Weights of a small GPT-style language model, trained from scratch on English Wikipedia.
Size: 15 layers, width 160, 4 heads of 32, MLP 448 GeGLU.
Training: 108M tokens, 13184 steps.
MLP neurons of a small language model. Each row is named by its layer, matrix (gate and up: input weights) and neuron, and shows model dimensions 32-159. Each number is 128 + 24 x the weight over its row's rms, rounded and kept within 0 to 255. Numbers have three digits each. A neuron's up and down rows have the sign that makes its largest values positive.
After each neuron's rows, "fires after" lists the tokens most often just before its 100 highest values on Wikipedia text that the model never trained on. A number after a token or word is its count.

L4.gate233:132129092149149145145086109125110115137139146169123143157129141183139095096091119127110107122085144113112144151114141133123199135134128119125137125135088094095149153112086122109136136077163121102112107127129160152133077098136153145085113116121099121126107135100135071117131121148148133142132106083109141150122147142143142131111133115168132136121166130140139110128173105107118123143169
L4.up233:087121089159113135169124136118112068137158138176095164110115131140131120130112124054102103103135112133105138143116128154124179094075128103162084082124102108101124131107113126085140112127153121137122096120109130137152090094196147118102147123138132119109105113133159131096137100126129134133148097096106118177126153127155137111065119117126141127100155146147109119134138106123097109087142
fires after: " D" 19, " d" 8, " Ch" 8, " em" 8, " ch" 6, " In" 6

L9.gate199:102128095148078132115147131154122103119127102146149173120106120136092120075120146107150136151095118160098129117172156121113106149092145120117156113133119132146146147160148096109106149161108171099120112146141128132118122160176100123153119112088108051140133090119084136125169067186124107140124120109133060135175135152149149144138109146091137104142114118139133154094106139146111114161148
L9.up199:132134123145104089126127082154146135109159116083138165168143120144143129171136092153157127125106125141126139155153122143095113118100155125143150139108150125078139128090135148142124156112158123138139149126133142116094119209112108122142108168083122121111103114124130151084155102118153110097087103084147118161155117138114136149085116161129105142110192109151097144131135160159113119117134
fires after: "==" 13, " ==" 12, "===" 8, " " 6, " ===" 6, " \"" 6

L2.gate26:156122170079126133139144108153133119126073127134161099081080139150135120141132092145131177121118118140133134124145117118152128132172081134145102156179136166070172167125128129126153109106088127154128152139188094105105150139138129148107129144145090120102151137144103104067113131141140126122106119148137150134085138118122103114166066094140093090116118138104147107113137133104119133147148
L2.up26:106112150116107123150121125153161128129114101122111146130121137150096110126144135123121135134098122115095126156130131168121132098141150132126124116111134149138125128178157093107139129139111109114167121168147109113137096134146115110134128157145115084106109115155117117107158124127084102174146113087155145116114151151132142141117163132137106069167134174151095132120173132099184083115093
fires after: "il" 14, " F" 13, " f" 9, " B" 7, " n" 7, "re" 5

L4.gate362:139141129139128109083127121166122116135173139126166162149110148167137110109141127127154121163126150096138132131124122106093146121155120132150129164142166140153146144127127109114128119174135108133184163104081183138136128122167167144147142096169109155164158129153088090120130113134149093157125112101117106143118150074146098130152127138118116107151072100133114149112167138092106145110160
L4.up362:137131085150098115067146146179139117142141159109138121136171157161084099108123095170146118114106143146147116161122066131126139132121096151113113118158135139173148120128090132141146188146177116104145142161114138144116107094116164175158140099140115118126107115121116127127101141096134116137140155100145121104116139123115108109154143162148142094093158121135134141096133095117126110105144
fires after: " L" 26, " m" 8, "ie" 6, "ik" 5, " l" 4, "il" 4

L5.gate409:124128115105162090104111129133164150132165134118127150158115116164160154090096135120123131179133115125120142111119133098111159149093139114179172104159105117126174108124121119118114169135176100092122133111123139180144106101136118128100146128123152135164105115113117130149121111114135105116131126085141120102125095144112099138158098142122103139112154155098132093176197151131140111110133
L5.up409:167072132143125136102088153120162133093134136118131144136108122105131176126098124123090119090173142136141141137117094132117127109103082106164145121148149152090106165138098111086121118145153140163130147116155136153111151119127090157116132128133122119137208162161136144164166139117105086135092107109160122140139151150124125188129091127185125121118122155131114118129139122167150102160175
fires after: " ch" 17, " Ch" 17, "all" 10, "gan" 7, "ach" 6

L5.gate313:086167122168163130144131107118187154117088155142108131078113127088097090117135148138124131119176114127139121142148137119111148119142153099149129103156124130126127125124151114113126135112163124111170126155144113152095119140137144158100121135095110130141146144078131109093149171089059185124126167136166116083138088122163061138133141146111119156116077147139132133138108113130175150122139
L5.up313:117129094130141134121104161088103096113115143130158149085124146148147142132125138121120126134086172185134147121133098159088118141136136139120105121161140120162124173106139158159151094169120135121218110137118111134159149151080122139142067110088126147128111138116080121114110140148149174092155141140090109120124149109158123149111138132109139123095152142088173093119127154128146146130137
fires after: "1" 49, "2" 15, "-" 12, "S" 8

L4.gate392:101156134132122130081091145129142142148080075108145198130127123156138125135144104109102102102114131121101111140126125095130140153139111160137174088124131145111165172122117101169152119141119127128144155165146163090133096124125125124084101129150118106147128117125082101116122106158120136140104125107117150100129128161122098136146133104119195114106160094100141102127122110089116134110130
L4.up392:104112156108088107127133130135124168141053152119102101126128112114082101111176127161134136163169126126103100141096171084161138125092149111132102072124118153131113120133104100154125092145111156098126128110139109141133080136183134148165130103104091110139140058107136107110162133112175132147153142101128120108094141114123108117109134160140154114134091130150138122086099116143095116087102
fires after: "." 76, " c" 7, "°" 5, "it" 5, " p" 4

L6.gate318:118157152108109141127074141132116102133168107134134147143107098167138114188158114116170142130156133149136111125111101105115123115177122130149133136146103129136148132147140103090138067123157139142127134173155095122165141097141143119118124149116107115150124140151121183121158113150117090140133176139198110110152074129195137112110119118120153102116130103136130133155140160080110156127115
L6.up318:131124149158109157114148174144137137098122129158109133137142147088127156117164167107147113120174154126112140127106112074142116148120143158140076092127126093161150126142128140165112124126134141149133154152148126146158151136083136125183136151125137140159094106101120177137163143191158136123139145132124098141116131153121146134159155150121096122158103181110126158127096141147184098120150
fires after: "\n" 24, " Re" 9, " Al" 6, " re" 5, " Er" 4, " Ed" 4

L5.gate82:146176154132131151137082111134121160112135131125157149123111127103128146110112128155175159169122106087149135112132164163100172143099141123165169123131105158105167141085118115170140145143135141117124134105076180111109122133142123148130115107141144172141147153125158140107156169101118131057152104106109129126111136149146114149168138140110139153130159161120144120107139149121098073163154
L5.up82:119131132120154191115128152162123088167164118082129128136110166131135128098126200107135119084149114140180120090160117122098146126139135134121102132117114125172096095159141114138129138127141123115082148107112149142132152108140157158110146121105136162121132166072104186109158105134150087130147120150114073133164089136137113153135091132121138103130094143138112160146146088141127118146123
fires after: " L" 21, " l" 18, " m" 7, " d" 6, "M" 4

L4.gate186:132148139127107134076118110125131129132088133137127130139139074158106116130159135127121117093104125131133098107134120114161150140155145103144108107139157089130138112103123079114117174127101170153096150135158116099122115091150177148143134119084111102112102116115122144160134152144119099143104133105150123085161090077119062137117103113130142116104079136084138109099137171135124159101171
L4.up186:146144133141180101103137126090126132102128128128107109117095110151144206159158140120092121129119128119160123132121132139112156157131139118121118179110129107143113098118117151127170135105108108146120128136154125121190103143083155098144118161140136143180143104106149123126132146157157103119092161145152130096109171113087101179116114136129123098078149100127136152118142159122097126114132
fires after: "\n\n" 16, "\n" 12, " n" 10, " R" 9, " r" 8, " s" 4

L10.gate277:118119130144157099105115111111145159102117140059135156134090156150135082158124131118119157100146144135094125113121096133086119137121096128141105116129094113144121146144121134064130101104116155129146113136109119118122094115127164121159132119132108138115154117121126120097155146104166101140122169148084106080109095138096103163141128091117123136151112133105130186113129139114157097156149
L10.up277:129118071119104096104172109133133139121117147141159128110075143176102143125133105105147104132099162091130131148076104142133133145132117132169111093091135156098131118130159123143112097131150080162124085140116107127109152100135067159151135132100131168124128153113104129091150154105128131093125122121094159122105144135123137124086059139116120100134131144152099140145109145135113157136158
fires after: "1" 37, "2" 31, "–" 5, " the " 4

L5.gate224:116134128142126110158145171106131146093138096075177139101132124130148106112117148130109167124141129122127091099083109150159132155180167134166093171113125115167122114171141124101109093142135116134143138144129146137119120186080116122096106080158157137153135122125114126109127097115108131108115146084094149131147100130161124107172134094131102166121120150124141139074120134138142120101128
L5.up224:156134189131140190160118135126137130131104118105133143116146071135097142165129133137115113168122146102098139111110124134162091120156078163116126140133168125086147063118120093150126100132154143127112152129123135120109091165128110159145163100097146112126104158167086137086106099097090119092076129125117093137131101130125125139125128154150127129105107141154139157146153120110094127110138
fires after: " p" 38, " P" 18, "- P" 8, " sp" 7

L4.gate371:087181097121146117114114124121128139103147119126125153193110115151148136132133142121139140193126152132080172160159132155093162139166134146155120119177082084129144125132122119150158119115144105101139146122145127150137085107121158165140148102128113117140105166161143141148129126125110088114136125082175096154152113143122132093114155089133138114113115133095131109153164146095113097061135
L4.up371:138152120122108157169115096075122149149124129127086128130078107132125161113115098134111138127075131129170140107141140065152132138101195166119093098093113116144141126080084117127098122100125119097090112150142158109140149122158146079126160129145132113112075088095130121123146089141138151106142113124130152080115126125140176138145131136089163126124170104086137093133125113115133130149100
fires after: " d" 19, " D" 10, " le" 9, " L" 7, " l" 7, "- D" 7

L5.gate323:138094145123110159131090066157081103133138123165117135123124128161116153118164113100152157093151103130109127096119121142106165161125133160124104135104103128134164162091147098095127087116139127129145146113149112155104130137140143146118111133146152126179111116157130123148126096102149157127149153088147151133123109132151140109159147129109187178118169098115159107174123127139128095112151
L5.up323:141132102091147140123142131083133129132124129095103123138142122147112151090085120166121146162144098152128123151105103076154097074139127116146121089133125183174163119098099142112119170140086128162124152109104127162120140128115122143167135130148120118121142154125150119137110176097162164153112093123114091121107146142099139094173118159132112169121146147122108177135151193089138120130149
fires after: " v" 20, " V" 15, " Al" 14, "enn" 10, " ter" 6, " Ter" 4

L3.gate102:099135118110112083099110112138123185139120104103109128153115106171127120137119141127159142132125134124119141139149124095123166149151163097138141106162160125135136129132139123113134146154148148128147142132106162137169090063151205121105107113117144172132105111087132124127162133160129080118128131119148113124144125155157081139128117117127136130142125152102106161110146086105099116140139
L3.up102:069136086119101124082087138121062161126159125136085147105139144132089149134129118133125125140115092105087171110112117132102162145120127113148146121104062148105120113115127128174105108107109122110100097135094131103119117122134145146125117104113173160134114116096162098149094121153168098165123112110128086103128132123122140110142162097148170117130147116109128130124135125136111106087098
fires after: " R" 45, " St" 13, "R" 7, " r" 5, " of R" 5

L3.gate163:137136147102106088131092098099168142139123171133131153153114122146104113131116092152122144147123139137139092143144112119114153159102090105108149110189094144124130163139142152158118142104176098139165118163119166129144102131152131124147138132150141106176116149134116134123149136126155129112107205096128131147139162187173116081138153141129091117122144137090135120108095126110062144131130
L3.up163:123145124107127109097142146092134092145147124103114125124120143149123104122157093114089101121107109150146081132145122113102153130119088101099123099158103135149130144120146172162122130091139089114118115096169146120127132141162121124156131100156117123138109119101108139089124146110161129065123177136119121094108181167171128079111153124129118103144116115111145133100062118128066146151139
fires after: "8" 21, " H" 9, " comp" 9, "O" 8, "7" 6, "1" 4

L6.gate203:084151153146128108110105111131157113131167114135130117141151112192117158069114109138150187134167138126112127127083166117133172131101161119163147150127119137111150105153137107116115089109122174140145116129124138119131133158145142168146105146125170141139148129152119142076146088108147184154116122120097132177117164168142135143112153104157161138124103133115116117161134189127105146078127
L6.up203:121131153170123138131155105121158178135128089131121132113130144134104144126155148122126134182119122139155115104128130091128147087124161172118134123118113152119132107127132115166143152130167121141129111156138122143155162129150124139199119109077141104130108114140114130130177201124110130117120081165122081086136129153116122177146151179155118200143147153142095101134127146115128130112148
fires after: "\n" 24, " al" 15, " un" 9, " Al" 6, " el" 5, " N" 4

L10.gate86:088116104163109092118112133105142102153146154161102143127130116157175132090137139130147157120101162173138116122131098085117110157154118120164116127132095098155146150090137124088133137110166133106109120141129184135105105144130152142144146154136150113161166145089121112120140135137141089166125153160104079118157158138117122094143099140102121128150099137157166155119096150061114167146120
L10.up86:130115120157153119127092138113109123073170162126167133103132142135118169105141166090134141082148133131132109106140152065057156125130106092104146101111121124161126119078117121129154122094102125109137112127156111150113132172092148104111125149101107120119155150088140099145163117092157163129119106138139101160129110097095110156119131136112163111151106098147103111118127162088144154137180
fires after: "2" 23, "1" 17, " was the" 6, "9" 4

L4.gate59:140111143139131122093150110155179144144089098145102164133136120138139087151146107156094115101160134150118112134126107125128152137135111121122136113166105126125181153149101059149166153106129093125118140156118127124141111158102129119084129158163161158155136121127082144141086119128108114163144135085159131141110135171088090081132107103102133152125180099071162143136100097119127128118173
L4.up59:115114152159112106121100127104127139155123132102155103112113147148164115142122107134072157126103115090135132118129138145165183143145098173140130072115088130114169124152140121170111153089115197108123111179150125127136110168154081157127121143143128105116152106139114131111126145113114128109109142128090170103121119108117145157120125127129136119158121148120131089117114124180136118158144
fires after: "." 78, " f" 5, " o" 4

L5.gate355:159100143126129087120152112148168168131103132158195155116138122151142112123150092164133158103134149082140148108128133138150160146144112127147122122171178124086147197129126117145133130148148103101139131105120123105119129137118136171116157102125125150123128118136109135116159130096101123133150146123144131097128114139125057140138092105123122100144110139100153114150141138112183111117164
L5.up355:111144156120129126116132122133110143162124149147097090122132084143142115136171128121141122149152114142154114144101090089140119124148093138106142138163143104135139150106112170141146134126182102130115159103109132120192133127148112166158108101111159115163125103119084155172099110118097097114142144099089167118119135124107110099091103139110151128178153089123131115192134128076112149157125
fires after: " h" 24, " sh" 12, " arr" 9, " wh" 6, "b" 6

L2.gate207:111145154121106087098116120142138136142099100173166180110144078180139130139148118138110163147156169095164111085115107130135172143076145148168148114170113117109133134121124101099114151134115120114128136129176144153143134079127131107129150096059135117113105120118146122094091105114102082125103143137146114100138120128151075118111168098124124123150106130142113104105140143109141098122137
L2.up207:105081123187121141149137127102125141143128154163148123124141121136126118109196109144142135151114161103164110157103128120154164128164131173100168144136154138160137127149101148123172102150118068138120093108161103145155106119120132121139145110133138085150147132107133148142110122130109101140137104057109183097143127153146117105138134136113138165131108135108108146123127103145126105172158
fires after: " h" 32, " w" 26, " Sh" 5, " s" 4

L7.gate251:152140107136142139124121088136134138110126107119130207124106088129121162180164105178124159111150118160154112161112103146154105160138128162122119120128120144132147148186140109132116150107153133156131109169160127101105119175124167143156098116135125117126130103139081113142133147152112113130136129184128127104103128118129126097123102135106154112133163098079148116097091138140068108101146
L7.up251:115139164130155122127125144103149130104137176085152112146094135085116141110125128110143163152137158107143128131138166151155133124104147160129126152148096093109128123164116153110170105063158138129132154154158149126115061113178162079077167127157107117135152157076095145132134130116129174114130161111138152135125118133117132144121123118149084097071118130125132131122119111136103144127070
fires after: " C" 16, " P" 11, "." 11, "-" 7, " c" 6, " | P" 5

L10.gate407:147156132165113097131100100153133103165163127096104117125113118134139110119118117167118166111150150129161116128099129127092134126081134107183123107169054132094146154098124134139092129086157137100150111117114161164129122116113154101093123146186093135076128152131114113082116134109171134155123144107133151133154122117123073160118140117109118107128151108134132155127092172090095093118108
L10.up407:146143102119092103129145110127126115129036132089096143134104140125126099096125138141101106140180143137146112093077096152122107120156087118124089128107116123103150115117196094100117137129088099115152099112134141117158111135109115129126123169126154115096137122123081105134145132136139107140155092122138167131140162133130150120106113135106145047149148119136101183107170148150121137158135
fires after: "2" 22, "1" 14, " in the" 7, " of the" 5, " the" 4, " People" 4

L10.gate382:128168120161149120142144123136144072109171122137142181094122105189157136092104120123083140167139174135134128126109114137131121119157145132144125131161137157146152122124169152143140119107180120159165092126128099127123125156114134164121120087175124129137099154125101114098127143092137126137101163097098157143176110140149166104120087145125131121141159139143139132172103104124093148163157
L10.up382:099133075157166124124148170107156128133109185142137104129094172163161130149170091137095144127114112121122124121166078114119128110158147157145094107153134114167112156091165138100139145108098100104163090148139157162130138140127130183123137108126153145136130136130162104135095140128116125113116163088105144107119158117128119154115137139093095130106112165163153114153148091142176123151106
fires after: " January " 15, " April " 14, " June " 13, " May " 10, " September " 10, "2" 8

L2.gate142:116158169098144117112113089091098114103117133118156177130105178164119178122141106132104151098121138130111091109158127121142114140181156146147092144116163065104160104101147093081117143146083121121111139123133137132108139137100110120114084120112135146140114148129129151118131120156142137141122140137137117151097145087135137120150081111137132111112108125110154074172171133079093139139157
L2.up142:122128140120154096131134127141115158154164111120159066082103189174157155097110109120076146099122135131150121096106098107120124144136131131171113103104138117135103116149120153117151113100148148129107127157181125102156113163145112117138158129110152149132151101135113135109110105112162108127108113108084156079125142173100147107148118126110115117109079137164162124153123100123095121113146
fires after: " f" 31, " F" 17, "r" 8, "on" 6, " rec" 5, " Emp" 5

L2.gate73:143105128092135129111045125115083125091130137114162157111147136155145120122156108108126132110121114138114115068124141105116120191109138112119103123140098128092143107126152117154127171116143102074132157127144103102135132142114144127105141116141097119149113127158081138100152118158164121151104111127135141115129137154122119096158119140091147124138160120130154151115169182095096117135111
L2.up73:138117146086179145156100108116123124118155122099146139116183157139144123105091133144101130137121153134143112149111157161136108131167113147114113169136057132128133126125132122116115115082155078124081070152124088129132116169131058124156158145153124132129143111100102127107124164151137156099118090140122150125133129138158172125145118114141127134119131123111180173113090119136107128150138
fires after: " O" 12, " p" 11, " f" 10, " C" 7, " c" 7, "r" 5

L4.gate270:124147133099127092072139141134178146116175138130142147145155148132150153141064115131129142126173112108135107122155114100154170126122133137125173115117094156124124109171144105116142134130188149107121088188116156090141143154146161141156138142123099122145113082151110112133169127122117125119106116110152131102131143155128146103140126104147131108098089145119106132140142117128121133119146
L4.up270:098155113171145129152126100112120135126154125125112154121147153149151159143157121098116149112105128122103143169070103130124139090113173092135117141169120073111140141123112145125105131111120127144120121128170100150111137132109138128154117148095135164149063141132079188127113160130142146114129132141103156153110183169150163138113135137090140172150122135135150148161152135135118088161183
fires after: " al" 12, " Al" 11, " el" 9, " I" 7, " Sy" 6, " Ad" 6

L4.gate336:112089204136074094098166087119196174128120143092130133157143088141116088109157095124149126097167140127148172104121156096179190117132135107117100136126105101164122143152107084137136147109108143125152146141146145097153127096118177146153105152171128146118142103128152118120136133134093165167087142147153109129145128147140121135129127128112143136110125130112141139163148116142113150119115
L4.up336:107160125154158118082148142107146105139118134152159176121141146146135113145093132117089141120093124158106061153156154144102133136082115119121156088154113106074123163110124151140106145120145101105139103136114163152100122170112140097107148139154127137150110135141098116128080141106099103105089128135143124139080138075101145122179138097148160135079153147086156134119104096127148097140104
fires after: "." 99

L5.gate254:148117133155145142146116092124104163128117179183208135159130131132114176169141071162180155139120140148126107122134147125149111152143152116151134146148149130085155180138088179087134159157147123100136163142144137157142120128129148133123109147131130155102097140138112113121133177134139158113152143125105124122165110156121114085126082127112123117141126103113146127131085142090085095163161
L5.up254:082129119113189111166138113133098143142129157119134109136139107168095150129132143096129154124111159102124111144113089116133126086139119139103109140121110109125150173132153142114130104122090134101122089171135070114120137128170099137163134115112122155081120157148177142130132141135067182112129133145109168117105160167173154152140125158097112123168142107128123109112109165066140128124109
fires after: " f" 16, "r" 14, "ro" 8, "ul" 7, " an" 6, " t" 5

L6.gate5:141113140157083093102126107162087153103119131113150123126125144126107124151102121180138141175104124151152160120119139144097149147121145127120145144134151126133168127109133129130115123172154099102138150097103143166087125150114164100139130102131127145140167153129123118116164139121114137137146177085156149109105125150114105151170104145126096171111124121087116123108147197107131096107165
L6.up5:114116136161119147136112168144104107080147151141131149111145156129113102100085129116084111138097074147070164114135113140134156170129133177114126133116135133140114122138111092127135146142102151078173138136086181118131128147146162136084119127141149147138141157140123135147124120143134110094128138107120117139105157110137133139167096125151118156080135102135127083101134114149127136172106
fires after: " L" 22, " M" 15, " l" 11, ", M" 6, "M" 5, " m" 4

L4.gate372:124137138135117162104121097143154095155129132080134152128111105098104098128116100122131110169151134136100148126137177164119147127186108144150123146123092100110147169110138127125179117125142152097078104132119133138069136080133120150110137104138099087113135126092108116150106079120157127143155138121204106141154097106122086143142105126093143120100132165091122107113136130132117136137125
L4.up372:123136099144099136122096135118138112125150158128117155163083132142118082118135104111155122113112131124108140144124115105082165134144106162100136138103115167095115091143130125101136112152164141109113132113138157148127101079117123135100143169107128117101105180102145117131115085107089082135067143112156127114119152120121171111131140130141196115106116134111114095123145125139094163141154
fires after: " d" 38, " D" 19, " w" 6, " Bu" 6, "- D" 4

L10.gate434:148098127136161123138091149115115103116140139124103162109137121141152163135106126111119153134154123118125116130092124089110125161141123098132136146122075158136203134115165130099145122113155149143175105120143140131135140182085126136136119119135125122127153102074138106078171112140150119115110132092132128157175137154155153122120117143106140117149159132138168162116106181065091155141153
L10.up434:175091092138154095107101123147108126110073151104119128131104187131112131122134098086103131159148106088095126104114154092072168117145085137151131090121098133161137137109130136152124153137116126111119151104116161142099127162129111123091138121121159150141113102102144097101133146106114128143132129123128104150098137137118107111158107139160123132109123109128129123109143119110130148108143
fires after: "1" 57, "2" 25, "9" 9

L6.gate333:134188153170094156105141099153141086084125155123133131098106092112131106130141158145128163174180188182149122121109125130100133122126141115127115173139126079128153106131124104169132092112151178114133098133137119152151112136106149160123131114113125143146120101136081148165166147136148124126080060105124115110157094105170140151096122127122152158139145134122140120120126146143160149120092
L6.up333:171123111127172129120116120097112134141182127136127170123108125133136159149116138140162146131168145168126135131110079118103127117146187173113170157134101153112121117111103116129170117105140139132127148165148096109115138137120139116103126163122165141144118139148165166153181155137135102149115127129095098149131112129100165152139133138123116142130149106143079104119128138117165131096131
fires after: "\n" 15, " D" 10, " s" 9, " S" 8, " sup" 6, " From" 5

L5.gate130:120147151094143114123143074140116137146088105130130138190107119151132090126102087133144165109146135107102137165141099145130144200114143139144144134134107115172159155151123159128124100120164158108144125124116139095115056164121134136141140152178118141139124106100134121121155138143149087144102129140129134169111117160141136145114138099110178130158180125106128151131097153120103118150135
L5.up130:105135159127143126113143089127149172148100106124125153134123053158102079153153099114127148115125149116132103105104162143147141140121131122130138094116155098140144108092149145176134109143103176096101110174154127127128116149079112129166124143139089159160122117151087119116101128121126141125122133173152159106119127099120101079138173102108122093109141158117120200126132124122143138109098
fires after: "." 84, " t" 8

L6.gate299:126144114179092160119150140183114122134097134112112136126105121128107130158130155114157147116143163149093184098096120120150189160155109110134117121143126121153117121156146102123130135098146180119157160134146159163124113137136109169129126097139105128165119103106111071106135136167106107142123114077112118126137078133142090115116084110146143107120138139136164120088126113135120093147163
L6.up299:104174125104082145142095095075183122150150128139086125191128112116130135121183087100125119164112094137101088143136114111137197137119124115142160099120123147123124124159127115136128109098116148131098113083102140135163116129125130110126118136117152077141133129094135148174084138129121111070126121161146094153118092126128137158142119107129164160140140147125126095129105114128095161113093
fires after: " D" 17, "D" 13, " d" 11, " R" 8, " r" 8, " (D" 6

L6.gate155:173184125164134106160110135144151130170145132165174174175143130131132142118077140151146157147114111133138168142126125141113143157132153158097135142121133138143142151060106085121123090103140138077165124126128162155130101125148125157099135099179141126114084146130142069107156123172151156098149127142168095140126126138115093134136137107146133142136102106091115137116156090130110114153115
L6.up155:131118117143151056074155110131105112149135071148144155144170140105145089125122130133120097117136128124068138135106136126105131085132116136145109143115121156099129110146134124127159083165146127109117158157123128063138114100138139157096182111093108157108107165155112111130125151136135139130164119089131115099121129133127088108143130130134146108150161166125094116149147097141141108111152
fires after: " L" 26, " l" 17, " | L" 5, " list" 5, "L" 4, " Pr" 4

L4.gate149:119139160158092151106073107131102099129152154117153161131105122156148160090128114089134133129140174152092126125134121144074148129110155127151121102133155136090125139146091147129121143125127130095112148081111126156107078124117123155075112139125070075133119171157142134144117089154150119126181113099089109153142134145124146143133116116133136093119109106131158129078142120107099093126147
L4.up149:107136189116094134125094124117109112165111099126139140130127091117098115150130060126147137155104130198134135127168137148120140142141108106126105149112135084102142136140128121115081111171148113134091167113113121131110131075184135156117143106066129110148142131135123151129106106130089099111116172115154093138160091146118137114126125108126173107121162121139114070107107105149114095150107
fires after: " D" 25, "j" 12, " d" 11, " | D" 8

L4.gate136:116122145153069142086110111156130169137122131122112124148108109130092174107152128161155130134114187111132113130117127123159172142125149121127117094140102100086124152085077102137115120185173131130118163121112176147105107074171171106122155092123145107156125124123118099127150103127127099138106107091122096127167116131154100107143118144128155132121146147067130099129145098112118145077142
L4.up136:137128096143139101164133119113118153115137139148118119102161112085133131122161127141130128122150102122120139120100152112159101139093160120091087106063133132152104126124129110123090125140157104155146122119150133142137084124082145124126118150141139143119178135144113087104143060161113179187103134105171164138120132101138098117152162157127112091101149120111138090128144093080118142147097
fires after: " St" 19, " R" 17, " L" 13, " r" 11, "St" 4

L2.gate112:138108174118147112138102117123139143101140121158178114136127135150143144108142153131141159133129121122132116118104080167128134134169140126153109124173093085099182144141102140095096129109120120139122123140185093147123148127126118110106098156159135140127118140145100167128139164181163149121144148156085127158127125136109152135150099112124123156151127115106139124131156171127133110137105
L2.up112:143123144141156119184139103125156154108106167116120139147120162140148123186100118105138159097097119131139131146101132164136108150125132156153126109118119150139094163095136136100105148165123104135121137106121137079133121133135170097157101138128073147107143165150059126131172165091109150134141163177132168122109156133151117138114094131145140116107140110107141110149098131116079067136138
fires after: "F" 17, " f" 14, " F" 13, " P" 8, " U" 5, " pre" 5

L5.gate97:092137149130120142104112121134151126124095095140119134116118140134097088127138183109141145112158120111140124089131111165147144106117157138129074091138121065119124164138139127129144147111111152102162121094102156113197117103132183150147091129152124125152121104108123092065161151128114162142123167147113129093142137132148085124145129121112141159099156089066161167139140121126146163113145
L5.up97:108088163137104108118104158127131119140144112135138092086119131101148128106097118114134129118174170152121125103107133146093098122098163111117089139104159124140120137102096128113107108159144114144159152117123112137118151080152141150128154124140123159140115108124150127118203103150124140099152211147135083134162120146118131155131196116148123130093134140117117155127112117106116127133147
fires after: " S" 32, "S" 12, "-" 9, " sub" 5, "T" 5, "==S" 4

L6.gate77:128132161148137109136105137135103161122093087104162145117102119140129116099111121217144156123110162120140101143120157144115152146164137102118087125114140183105163146156158080126151148105129158122152148153092161104116101169094135119131095137157104091151116118145078143149129096137119135137155176100142141116137124119123118143159113118095131126137146116090160139110137137119165129149123
L6.up77:164128098117135099132117115134134083119130086148122126153152147139155125141091145102116108158131152099118116155119105137142110104106111120160097101135153127097100151124120096121193147105127168171136145103095123126076129122113161186131135152122174150119117112166076125114097129098129102104119139144166111131117146105134105120145135088160095168181143173138182117119109137161135108138113
fires after: "P" 14, " P" 12, " p" 8, " B" 8, "==P" 6, "B" 6

L7.gate321:125140139105084172135151113146128139152144094168154150182122091156152132115134121164126161151120153142137135134175087113114130116159111128145083138134142122123172109071122115121117157141133108156073086116124134173142136168094112111147085113112148165115130125145100124076164092125119119107133195137173127101127143156148143144156160120126116099149126163108094144158136148131149120161124
L7.up321:087134129152121120120152142187110110144091144134088147126116115159113133097105125181160136147146170126139138139132146133112149132057136118148128142124138166170093166143170133117131112186165125112167105092180153114141111150155128118114127148152141125148122101164117168115157103140107122085110089119132118164114124177165115157129133153108130128151160099112115130120151122124152115114130
fires after: "==" 34, " ==" 29, " ===" 6, "===" 6

L5.gate188:112141099143116102097129112115151153135078100140137110090123148152131161135127142142142154160192143162115158161150099122134140132135132124130110160144124152077147139124147108164152102130169157106107133132130130138078137082139127157131119070076128135128146096166112134147111130117123122132135107102191132118126153106106114149122168134162071150129160129140144138113142125103135137097154
L5.up188:159158127149119088154114136123163177157139125149134130127145095158159174127140094122125127196130151120137145148097101130098096143126096124143202069154145148080128149113134112126134098151106104131109114098120136139134151094154096152139132106137139126128100136128098156140123091118129080113093140124144172150157127138168148126144159143172123092124158104109134099142092089089133126139132
fires after: " Sh" 15, "w" 13, " sh" 12, " w" 11, " ab" 8, "rough" 6

L4.gate196:154130137132162107138101120140161119132144087136160113107150102165094157133155087154148138115127159128127119102143109156137118094145125154154107097156163125168163186084096121124151089124120165117139081179111136138155130124138136152129124143166137128174105108125126137111161129163161131168113157132105146082170109133146112080147104103106124119136142136113134143127117110125113159113100
L4.up196:169102155065099133119137118129132139148107121149142094104116102132135150111103132149196136121132141166169147169137147151129144096098124139097170153082106116104116154102107109202149122139160136131134116129144124093104120100083146122153115113137107143116103082118125167142149126150155173109161131128126105125141132117123124120109110114140155085155149085094136166106101159100162129146149
fires after: " cont" 11, " f" 11, " play" 10, " en" 8, " t" 7, " wh" 7

L5.gate169:145091132139163129091087111120131145117126128140181175154114163113159119123114130162140173138088117129136143117120111121178132119126150141115144138152102124055137147128111166122114114120107117122151128144108131114118096146122095133098132171155081104113133130146130104136144113166109149132107202124099176117122125162091143137167131112138144138108135085115130135105133126161074119148123
L5.up169:147105128147105169116149112110113149112123131181132142138103083104097126148140175133086124161164133169088159043115148130114139109072132147101128146120138122129102101108156146104126158113093131121155109102158150109124127113171106179149120111142135130123135145132153090153177139130108162113124115127136141134111144127117138097166157129097137154130090092145073119108152096157082114133152
fires after: " M" 25, " Ar" 10, " m" 8, "M" 5, " Ch" 4, ", M" 4